Part of a small language model's weights: LayerNorm before each block.
MLP neurons of a small language model. Each row is named by its layer, matrix (down: output weights) and neuron, and shows model dimensions 0-191. Each number is 128 + 24 x the weight over its row's rms, rounded and kept within 0 to 255. Numbers have three digits each.
A block is one neuron, or neurons of one layer that tend to fire together. After each block is what it responds to, as a language model described it from the Wikipedia text at the highest values.

L4.down414:129126097110105097091111122061111107150150124121107142130139166110138146134116115144113151074134131116156091148142162132110095096141099119144116163107146166098120102094099105147168150141083110119111114187153087126116135115168148105119111092132115138149157098154129120149094130100097121138166123143112177054067144131119122164107072160111173164163144095174155103100133108132141116137130109133118144113107110153144146117145152163156156134111118166176170127165143093116146116107165171125125112114111110139116151111145147121120118108103129059120125146133146133131114091136145172140
L4.down683:142062107080138137143102131126145118151109114104104123157104147120111123139120111129160110148128150150103115112146122067105109109119120098131116154103177125125099109105092148157165158123110104134165072144145123115101127118143125116114141143133128109140132151134136102127099116103138167093131124158130178090121088169128128152073125137102149142094100144127155108144120130146139130112164096112127115111124111149118155126138179143116137147116123169139164105142136160098110094155131184102136136105074130151154182108170120128094139149130131117109123134113110155137152058147113144146
L4.down1296:144133138114160154141147099106070122136162130146155148104113179131115104080137100113168082153142178100096126140102094104131158099185151123144104089136137099094103165088157134156142132135161155118121093199176116118090137141075158100125134138137121150151136129131170117145130135117145145112153128145057147162149159118165093122141122155116124145102152148096143111166103118170111129138140124116112088106117138178086162168116080127085118151158128107179164163096101141112096083098109122132109120098136109099111129151131136120131152135149133107140133150179134124158158149126124140171
L4.down1400:143107122130125111105159136115125130158110149136107096094122159128157124133094142136095144111137144111129093110123156107106116115059113126087129111147177112137121087130123138163112126106134125137114132142121155102121152106177129110074148123103175165111106130150124147144120138117151110125119127096106168149120103123143118151137124109093123127189129122156132107094127128149114133135083130196156154107166094127120117139125123179123139117118103153126116112096139112130097138104140128110141154149144098091100117122141178139184130099112151146129106172154116107123122113159149144071
Responds to: After a person's name

L4.down573:171156182100144111171131152181140083157072093143095107135144120135096116147163108135151120120125102124136128111128099123185120095105166141175123156137115103129117135121140110108118130117109125130162122149139115086106136137120133088109113130133123081142092129113184125144124138130122091127134156129098097164147097093137120143164142174150108145134107101147121142124138133094155134158120120126128085135116146127113105108160137170139109158094097132166103140143139114119151145158114158102127143117150105141159102092110127133111117159130179140113158181107149092145145136122133146121
L4.down597:095090104139158129104110114119130114138124119147147105128132121094157117164135091137125140190127120117102172110142131117105125121170152127136122153036141093136115114156188114149132144107165095119075155133150143164147107095136082097122102108132173154108091116124101130113126173144132105161137189139142143172121126091179160147127141153141114149107093149106133121140112104101159123123129092163170131119139157126161117104171102175164144177127127145124125127140159139126155108114092103103145138109112103102145160105151116129089111112167137127172122136137118120127120131123125097156
L4.down605:142112145183127129159135097118129157079095094131088145137105126122124151097124120127153085171112080157121150125155092154117080145121138147158151125134111118131113118065140125113121153106155120111188112146112134097148132106149126125145138118122097134126123129146165096132175093127120118081167120139187103146128125085109134137155129131146098147117104126089127144136123137121095085121175171096130147123111103186122131113141125145140057153124125129108126160131122132107148104122107095123157165133139130096121122116155143133139135138116125139138167127110144178101092124142158129120
L4.down1426:123154146116149119150153159144088110131114107121107155121113119112115131148166150158123113126084094110134118109122169136116166136118110152130125172118128132099111165149135123113132136115120118096135073133086148136160151116143126110140125075158147150137118079157135107124142121136129142139101142134145095142105093116097171124111151132156153144133099118127122133157103138107155110120107114121144087120097097107133101154100127183145081129155096117120151075150142179148130123064137121133142140111117091133115167146136162093087102136129203142136116118131072068121157162126130056142
Responds to: Table separator pipes

L3.down107:160135138141148105143157118073146115111107052136140142126116070115144138139140134093180096108134140091166147083128140065129140128093105138140139132146153130125131158130110166117121159110152147137125097130117129117122120125129132146156155115152135129146101161161141092116140104143139102171162112125133165156124139136108161103129138169139154093136105235175175146142078136145112140154095118127125115127067117104132105113153121119105143139180170112097145154101130116129100143132143126112100139075139137130165151150135073136091143115111137170114107120105105122149142110110143145143
L3.down132:121130128133111145129130147135146112153098114122141130122174113141139122122112133113165101102133126110124151108111130133122103114098088100157075133131140109096135142127113136107125137126121139103121124153121121163089124152181117124130111158126129107126103145130129106116152088136103146155121086140109111149122031168086125151151105117191109134118113130174149123152112125118129102149124117146148133082133135100146101137111128137154129118110092111146161148096118115102085098078140119107122142123184118158163180129121055117131097078108091100130133171129126133142122160148147152114
L3.down381:157148160151141171139130097140117097099157090119118136100129103148119087123121110124132118134143121144109156132168163072118120118102104133100134089118142150140100140060132154112142147124129110094122132077138117118155108114110164137131111144136123120067139129124141088153148129103142128104113095091142132095114118141122110114097131072191118108094137179107110162126156142129108111097134142108103134068151142108091185114119133125120141110143113119182133124113142112121135158152163112134217164105124123139154112126154118100117163090130110107149110161173104131104141146127124138100
L3.down443:129193102189136143125144122189133091119157163126110118129121125112109100127125118127133110174122169099114145136087109126099142141123139124134162112119128134155118162130152133109128138168156140134110135208075139110143117168131134139104118146116117108064136141158117127127156153133118137131183136168122151135111063120116142112088102143139161109096130119159155158145127116121131101133109118124138072114163141151151192124149148114111112081146198137093153133111147112129138140146132112136144108121078115155176119134146111096125138113118109074120150131143149128134115121120128111151
L3.down970:164143131127124128130118075087116129166112093126141143160133119150095089147129098136093103114147134119136183125132124139074169110141085137080121139110138116110141151125130168145120152139110149126116139177102148127166125153127131166134133141130119128149135129149118102137157146156111112118112121120114103132134087103103110147122109153201128156072117156143107138129149105124134112183112080158125133138163150138130143114125147170152132096151113197112136127117116102127150083137137093156103125109127137117149173143094064106137172090109110103129158190105158140111142158102098130133
L3.down1117:124103114136113149133102109179132147127093112139126103141128160098131108137106091139138105138106124127123131102150118160123125106130132122124148130169172118136123134155119131185131119161120141124127128120073137116150170113124138116125118087097164101090136210170087147111122120165109148133085144167161134164145097179137095130101163130158128103109107076117112138132114066126132130117060145152186148129114098138105117110093151086129101126150133147113170156145113182110121143128143111142168134185174123136168132164116083110118126117126140111130110093142094135117125135139131174182
L3.down1478:174131113144121123109145097172155135085103143137143142085140177119111134107139127124105121129110141094143131111147134140097135141105136126120138119115150134135123114138150136146096093120142125142133109166126147097154155121139125097130150165128122112132133109132128079098169147120129120156161161096124112114123115129126134127154110141144145123084100120174132114145086117160138131139101132119084156106106127091137094086103155137150098114121158156092150153149147137101130118179109134137109131126154108124128162145144080107087147141122172103093156137110120162131138117123090175111
L3.down2001:108127129136160114116159160129106145108074163144118136128139126111097149139120138117156121167133147151134129048136145107160110155146151132117133106136116160072113142154107115144125107147093129132133151089126115149101135156132136096142129104129133111138151139180146111104143109161149144117140119157130156120146179141135132155137116104094150119095119171202135123116116110139134098154136129136126146090120108130116095131141094169200114118173114170095167150145132146096123142136153135158117142086165130110167136136107144111121199142103134166135103121102106137144112134119137148127
Responds to: "as well" completion

L4.down285:107124092124153143129129134109152111133147158097126142123103131116112122149078133122125159132108109134105152083122128119134181069188130108101153153122143101136109182159179129128103127119138124113099143150143140143126103171139164137096134184096130131137058120095152112075162147150129133150110149137081107114157108141126092150133167128128082156111109162173155145130122085118131164106078118135103122150126154140160106136095146113110157155145127107102147130153127129153119142135101143118134090123132112118100102139111162141130126192113095122101152105113144069127096143122110131110
L4.down345:150115154065148159137112148136145103146107140135141106124134109127089103103150130091121123122141136102141060138118127162187092147146134111107144151121065119149123115148122121135099138134093144150134100169140123160128136096152124118133139115157157099105123092125128126148174134170157107175091106104164104072138130132136132142164174133169138149101175135131129142166101119156075126103165102115114111139080115119096129145127134160131078162147140140109132139148128077097150113181120117152152152129078140122151118147160102154107121108129089141090130122144182095144138136090122107169
L4.down1250:119143153148087175172089122105116161115116114152148126107140165132112154101147146128092154114155141099094134112130095108127145161142089144167107159131136148117130145079110112105096116087125065146117134129089129139124149158120125139161188136156150083096158160157107122109133111123128151133127125144116169120160107139142142105163125113134116125126147111107130110136122087109112169099126123096158100109105133152106140133091162145102134166164121121149131128112134125117126127123158104177110122109140148149148183094102118097165128134117151116108151124146131204130122141130179135161
L4.down1978:087098171138111152139164163099151110147128128204119152124161104128115065109095087128173149122123137095136088162139073111124115112182134152156177140127131138153160147148156168087044080126157149119132132188127136109158089129133115149125162121104157116131076114178146147113134071109115143125153166167092114108125098123088120109123177176153090141125157162138131137163170116155154086100071119167170143125121117104139146111135128120090120149149148113104134172127130131165141092122150124132107116140162106126098110166152137130175071143123125125163141107121137120147113112141137175169
Responds to: Connective phrase openers

L3.down61:108118128091101069151097124064116147113108140117120133136165174062148155104124129141152092120136175140138136131115153152115125114085109109130133133114139151091118102128141127166145100113130148134111103108177123137156161113138127120129124135159169135132115116156114130159129101103096107147140107130102154119124118164175116147113093171101129109157180137154123171121163107158115132125099141153171139140127139127146119121167114102116113154128107172091126118150164139127152100099146073085150112135132112074118143119149155130126147124090111112136107137147124149177126157120129143144
L3.down348:132123164128064055132092142132160134138117146126134142145117178111157157192122156105118107099134152118148118166137192096150142136125123105119096133133120153124159155149141159111112101144124122109099061068145114096182121149129116132098150155122174128099111116182111121133100122100107102132097099119133159093122106106109088152125094147108121144163124166052211175149141077127146102125160114119113134125151132126145107134152178148111131114139101114127131082122185142137168094148089093152113127143162144147150135124162129129131129101123086149120142110130101104155184157125119104119
L3.down397:087133096126130138130077098085153131111121039116150127135088158137178142134117134132152119105117160105121140168112151108153140147082167105153133153147160137094161147109116129174146092149126101107087117118113124133118121162152171157162163130123105100100140176161134135097111128136115129157145148104162124066143111134150067135068159143141160097142146103106193116134118099143079121137152110109082097143152142080134137076159134088112171143215145128125170105103153145116168099128138110145091102142137132088127147115117092126122149098155122091112124126167115118165148098088073123158
L3.down925:119172068086117115119123102144147132116137118136112146116103148152144063132125131115103137151151117134122114147141154133167178119081110119131139132128109112068164104083114121106120143116116125117133155111146142093124120125138157114161164107133124128164133132096170129112144142154144142120104088137086036080092117128125126128158122154119134129166146154096127150119093112118092111101083095113118107098115110142134148123126147129147165160133160134146161133098127098143168100159093116078164140131162104106130101091163163108117139125114140146119132165120109089158118133128111142137
L3.down1184:134148123125124148145160146127116121141146137144096120136116128143148089134137115144153113117134148100135125140111148135149163142103103124169105153130113140116174162153138100104113073130154110143137120161187143141096147132126139142164117130117131080128110123149118138126138143098134116149136108129101125119100117122148108168103086166098149092125177140138233123130136106133082127093121078131116076131144148121132109117140077103149103130136143169126101117143087134129146126127097112087124134084133132153113125126156154132121117105125152088143102145165123109140174108153112154139
L3.down1610:128163151152154135109175129120143104097118157149116154117134158169092126113191121149106085156132165131125156124118124138128067120146134119138145092127103137119114117128092145166145147116114160152125077186096105095127085152149124079163121143141108117124069135130150098115129107145167124127143088121152139124149166105165109115202149122106108105137144133136111162159111168105139107181127135108116148133159125126128142118155122117135128132166133140134160152125108086141111136137095123144139123105129151122106131116140181118132093111129139134111094148094175109128113154116115098173
L3.down1803:185105063115131154134088113129163145123129125141157147125105195143124120155130113098122152114140127092137130180119133132121111133122117154113120152141120120116099163139134116138163101151108156153115105094103094107145132143160137130165124146129123068132158155125137107107107141117126112132139123132154165046171116143162135159097111139146139156109149113167176153139095101119113129123123128117139091151155142156133140115135152117137137121200148144107165092109152143138132137128119104139123119063099143103139093075129086110107141111139138093179127121149173108134134155123065130184
L3.down1998:118141145136129129151136096102131107079161058126106083144122226127144141104148143108084076129109117117123147114109141126130151139116126146148098140132131109101156097127105134142148105139124137166120134100122104109150139166111159152167112160117150168115131198124113127134101099101087174136162105136130107107142171151112120105121078136105125136127111169130124152146142088101094106159153126102138152140158123129138115131144092160131141139167136158106143121106143152127143108114125089147142135116134119096123111148164150164126120107119128126127125124216128167150163146096132157117
Responds to: Verb-ending completions

L2.down1837:138138100115114123109139127162126124127099157151190116102124149158144143127128165138086136127123091116112155164140125121134120100143124138155156142124128155198113127120127139127115134159119136123129090109142169144148126122123156113120107065110116142098132137122121120081119085151111125104086095147164135146118157113128103147135139116151093137136076156134093117131113144138121128153098110094099149132126114157123137113136159172202104110161166125148115157160121157148130140171128112108147120137135172117149123059104103106146095117180136115147080123136196105109126117125157113159
L2.down2193:106159099124136112100132127150138124115103139142111098122163181125116075115129153133092126172133113132136163110100116148141113101155094106120159118111108110118112138146136155121119104139149078116112118176132114098105132138113118151137114148122120081141150105098169112094109129198133104100096130111141143138150100107135124121120155108132116105085100118113115141134145132093174099125078155082090122129129109102116141094148164143168108153162079107093187171117176153084147162118159135152170081104156140116129096155097126118177099132119117142150130151126140182130117149110168124144
Responds to: "as well as" connector

L3.down120:147114153090121100124141126148122152176131120130133153124117158134103172127128171126109142103144136172141105168096141100130121162113145139077149134135092122128140112116092150124089080127130151183160089127150093152130144130113131144164168155121121151165110132132129140144115111101118147156114151098132100137133182133173110115115132131126111122107121198135146173131110128110104097124125121113085128152091143148154171178139167107119132151130116152136133123102079127114149156131117112095095126131116161126118152124115122135140142120136152124132095136115117084095146137098123116150
L3.down531:143115134099097140106159139147117138108129139120133125178128104116111182129114123162135133123121108087107117143167093104071115126153179128108140105099129156163115138152154116122110133138147153124149095156094168109154124135141106131123136078096135131141124126187093134134121136120174136135130095097143101121116145118105145134131122098132101059070090085134161135120113128164130143125143142146156099086140083125100135097130110165138119118202123146107059120120165141095122163131155145116116127158080145142092139115117136116151104116129116140128136107095135108119119133153142113130
L3.down632:140123130138125102103159152180121106137095126177123139100132168131134085129138158120062103095151119111127101121077146133125133143091099148126101158118100127133110115115133161122115143144152095083095146114146135129099130142103116111120141128097131106156127131153100089115133103124107060141123107153137127093103157110161099165151126132130121095144163151081115128107122111131134114130092128157124093111126158169172138116143146100142088148099138158105135107121104118150127124121113115124154104112195099126130115130132185122159111122121143098101123166088118091161151112109146077120
L3.down753:134129140149115125075132124114122117102134132111123124162102194115124128148128120108092150125127106096133110148099148139164118095103130149142105141139097146120121098141152121091152152168127086144114206152114117116123150134133104085123086140122107115154132150129110116131112151117167154162111099157075130094145140122129105135135097121155124130180134036136181172085129093118139121096114117123139118162113163125157097172163129136143154115084164104126137115108112118114151131109072138079097115125148147127103117141163144107122117106129150156141123150142121085126182136102108195105
L3.down783:125154117128151116150172136153122111121135106147106152135143116120170098110098164118142162108131093090130145108182127095130114118117088104151106159077142141149146094098126104113180137135132121121127122082116170135144093118125128128123156128113131215113123142100143130154131153120130105131122161136075124154118154101102136172107096181141152106121112170123120149140119106111135146112134132148129173141172115080120111111143105156115162095120156132124094149171142153135172119136109120102138122098137111116115063170123078144174120126070073139116103131167165100126100118134097165139
L3.down1196:130126154134133133112174116128112133091148147100116142112136174090105140131161142118135125137145185147129128106098131167168169122118113150108126130106099140068145121137116133120123091110182125136138153094136140105109147149130095088116134134109116068124121149119180115128123117130091104110075128159106143136106137106193134145145041118079080131136158117139127127100132136135092095080104105135122165141142109131143128160141131113082099136092119122127106111098178124122094132076094106108129129109181139140151113133139138165120112143187124134140100111070146121127112093130128149137
L3.down1912:126149136156117098127135107107101095163125126114145159117133101116099100119134167125149151151123149115137097131108162127102117129123183132109114138142119173059126109153174106108134131127075090144176147149150134154099150127122113115152148160122125080136146139112156129132117113137100109136149119117100185071162114129126132157132107150160130146154155155144119123116125128118081143148133094119122129114144143111124173170147169136132115112077138100132158114129132135143102110115128143120144122109143122154117092122092126116146119118091107163112106150158127129118132130099082180148
L3.down1932:094152158138095121129124106114087140136113145173145151142146158120158099107144148119110132089144158138117127116104145158095109146126117138115087140114160129121079113118126105166127093134091119162145107154177120117134152125112142118168097115170130140136102102133128153141130140110154133120133128101111218099165140099095111149070162146170136123148132151126115134114129134165105114116119142141125138134089152144156158155182118159145123138093166140111161110130128159152158104078113139088077160116116129119105122131153106117133116128140097131085123165141152117140142134141078146157
Responds to: Pre-verbal slot filler

L2.down633:139067120136142141167124149154132148120128125123166138102086138144127139192111110126102134106128103108165076111132126168129141127100135137128126152141080146159136124121123158086114124152141107125158105130145182096147119084161110148134152113104118144142139132093137139135099144118156135118112137174106102154150122122067126121131099114106126121181116132121162158153144086153116097152151163151159163177176158124133094191076092177088168131119163134103145139162103135136101148146080140148086119116146125139111169112119160130122130118126078118112157108124141121085122119125102142115
L2.down1319:127096140115140177096099169107136138123138121131140115125108091124148141142102154129136114116129092093155145092101119107112113109111168158137133136105112098141166124127159125154139137120112115100102166118106143121130130112153102128094111167126131136153160117106160162131141177134136118099132112140061099119182144064151093120162101081130126157129081106143117167115134150146159119146117153124134154121143161135111128144115075185138141115083154142136171126093130113107125162127110149151134152122152116130139141140156127083110144109164106128086134165152067104113137112151138126092
Responds to: Name-ending word pieces

L4.down523:094106107120124164118104113123140122127121179106110114130145127146119181081119134142149177123129117170125116126118145131108158114183164144136095158139116117100122132122104127132139144151162136144110120145109164142159113133135133158144138129124115084147116168086155134146150102121108147094152110126098127162138129136157108129177099147115129154081099129102115151130131111139134173134107154123133144210123133100137174121100112118107155119145146133154109131136131126124117116139153119138145117155132147109119157138100179159138134178164145115112111107148120146122091132118104147128
L4.down985:144113114109146180088160157162096123138111111143121124115171141137109111103144115113119125157094140134106134120125090131096132121152170102125158116120086073141083121135109110152137125107105133113132119159163154130118146139128143097125166109170092103111125106120123109137192144119150125136087145122144120109118127134164174145192170113163121098092091064108084101106130136128164172169136113112170150123086100087132189180090134129170120142160116128143118169100075126169095163136146128120148131151116118128109146136135146129152138153163151082110107130081161170101076103154114078140
L4.down1701:120139146127134170116124105102114125119135121126172122143156095109110134075132117150108134108107089146110135139159116109107107132150183111144138165092105090139124121075100136130171136131107133113134122192101137137120126106144144101151141114141109139142104149102089125133124105160138152132114140129181135166141130117119135122162153104166144086096119099112107109145131138155125115180125138110118180138127120138123156129122141120164129140086107138115107115133085119148092116124149131116140091198105156140128147157100137148133126118157161159081138097071144144110055135129131113131
L4.down1869:111118122148113132131115167171164113114102145168121112115108138123108107126125168120139115097111153108119098135122138119134133124152151109152147130126113169138099139106147110139115144094121124141166150109135154109155095135143147085162166131164103112098139176154128135124152101099128115125084080138175169166142137119100135124182142095087177123097159108130133148081107186128115098149155138148115171128108152140136136191146113134107122108112144140157149132095086135160106174127108131072144141095144125130113106138126142135131116136139157177163116122173144119111162088166117116206
Responds to: Main verbs after subjects

L2.down1605:120138085146104162123136061099122137145148158133138108096149075097092131081141144135146135168128109100088198143107123188074154130156141130114115125141115121109088133157118135144104175118139118132134170179124187121112120108130099117150100130132147107148127132150126113110128125163146109096132144126151129115104123134104144139067103095135128073086124126151081100168129097116125088144104137148163144117158126149134156089089158090147111130173098130192127127146123109145111173128108140155129116089126155125133154110143132134120114116091124098166133108141109136137123109141135125114
L2.down2285:130142124186149132155123168136088141118138097105107114133127116129134145102151141129126120115113088097156127123123118121079138122095098140083133157109169141166132130093145176114144135125165094155104147130044099087126094132100109154160106140139149138166139134121151108166145161105124135130135143120169104077132168136150129113122113107156128109141125047149124121149094121151146141076152129112144123186156145148144106133153128121166132121120085098141151154180109132158089121091120114143145108119090136113129134142123128113148118110136116137101155122082107115112160135158149124113
Responds to: Ordinals and determiners

L3.down2:128130128164141172141133130119117154144134189148124116090133112162150104175120144116132170113136131107146142131135098126097145092104104139093097123109089124186122123108142100127154146142119127124100134134144128131104173135127139102080135077151151145111115109079159096153095145126128093118056127155154135114102168136174117110124131129107092124176156149103080142107148176158101121154137142092144119127125086108124113081114163132133126130076167120117139110125147119099087118080123100121125158144108090142158130149137165108137130126158116127096126154113100119112115100108124162089
L3.down34:144115106103104123117134145127129131126106103107170129126141165104105147132132164127158158144116124122171111118123099123179165091129166145102122130104122106148112122117122151087150117170133130147107119080124144159131101158163174142099116119075091127114153116120126083150118102105073142098091153208096107161081119128147098159146119108138103127149104156132139140125131150108195145127156127161139138149114126134127105084139139138093159124135131135148104126116139104093138106162156144090161099129144144068132145163146120126140103119150159101145124159133113133115101146138079149089
L3.down100:131143080167141121141118126143099170112131097138156127153130162203123109111121129116149116089096146164112116148119106119123125136112167146152121117160132105158119085106121102157154132096113170154104096118127115134105079114141184133150185105105110125117124166137128146142160118141124098136137120129129138082150112100107131121142134205149164121148106118127069131115137138170142132139173112076150108143089130115128145104149124117105136157100181165079177168123162137126118096144129102116132138132174099099161165117144150134144137137139161121125174069137149150120141129118083107128
L3.down915:160109136116113143144146180120143137116117096135136111134135157081150150134106125145117133152107122121120114133134134157151126146161177108163124102114106141144109134115098125175159114129105131150144123109112141123140114138148132173147163116120108153100154135142108150139130079128128092114104090128124102148149140137085120125106159140148134120075107138149101135129130121169115114137179122136126150093077131136117104124121137127111104174125156089115120132106128138136118110118146140129130108107133154121112158147107119126121166101158116107139106147128151186134140146115142113120
L3.down980:127109082131116128095082092108118101117135080090152145140162153153112134146154127089177159157135141105147143113142116100158140122137184102129133152089154138173130104149116103138155136136110151053102123139142104161142143158127136133100117165145091120100151139130156132172093141136127135128134202146107105055138148099121116125100112120143154111132159148140131125141125159116136109099170107116140120157136149155106088113160130111128183114099160144110126172114121115083102094142174093116088087157184122089142126157123127122126130128147138107150109110149105090144129112101094126106
L3.down1294:104142089109116120158114139095089162164150108113128103170105123149140107183121119124123155132136131111128138087122169112072123119098128102109124145136130165157192125096173122122096126145098122128111111142119144139145126137151107156127107164111136127119121095119121145096127125138115144081077168109145162164141059126137122129098157138144167122153115114129123123130083114128106175168166091115117135138161141131137083108124176100127133138111150110110122119149171142094138100147137132167113102113124143130100131123138141109142104088134107113095079072073123149135104105135121124094
L3.down1865:164162099141143117149095104117145137127126102126102103155147188116106157093128121125168119117119125116123167125136124124147086118158123110119124135135147138150115123106084092173164151150099169121156096124119105118124154149114125111172141147101137141123119152134066134118110107128142139121163144086149148117104133159101154105144111107124182111110127129122125115104117095127130107183188138146134147119127105070138176114110126141158144106187136168135104088149172144113105086101127129148109083141137151097119150143104140156181142140097145125135120155168115183121123111144128123143
L3.down2210:153127124137142153149106104097114136106118119133100135159106132108129163122118102131144100103106095155108163111163104131117093118141142088167139121154150147126117141125115097181160148131104160107162144149103126122163149143143135126103146167111121155143140171135091139115099142108165191125157155150157147095110129125130134115162106114113138112142144120101118113134100136163127133158176151109120132110103121104150157126137127129099142115215084139141113108120144162119111070097151095182100103163145157120177138099110125151141148117096130122135111126146110148116136135154106115138
Responds to: Mid-word name fragments

L2.down2234:095102152138145130118109097184130118133145092106121109090166138156137132130165144153158108136106144121102112097107166148126155139142139132133073125132171117134142114125079127137096133101098114133108160114086129147147152141156135106140134148112168082158106158142102140110111142136146151080130129134123124092133197128157096121111114115148090135076115113129164098128138161117113166134132111119173138144129088119109107118116166104121154150141166181134129128136099126123074093133099094092141157130143121149133127085075096112111139115105152126170101142084120148125109100129098136101
L2.down2293:085109107165158115161116111169085116097092095125143143129141093117100164148137076090122125134165101157135167096115117148085114166124111149143126116133112101126106177121100138130131132115156087115151129122118131163146126133169171147118091145127155129149148148165131107168132121137110151164146140136128120111139159146137115144100147147111099091115121138109141144114116181149098151126096108136136135106101110161127168130093153120138115110135128137105141169146102142163154096109088110085179145151153183151129127129107114121114133160107146147081106127083139105140137168130112128103
Responds to: Past participle endings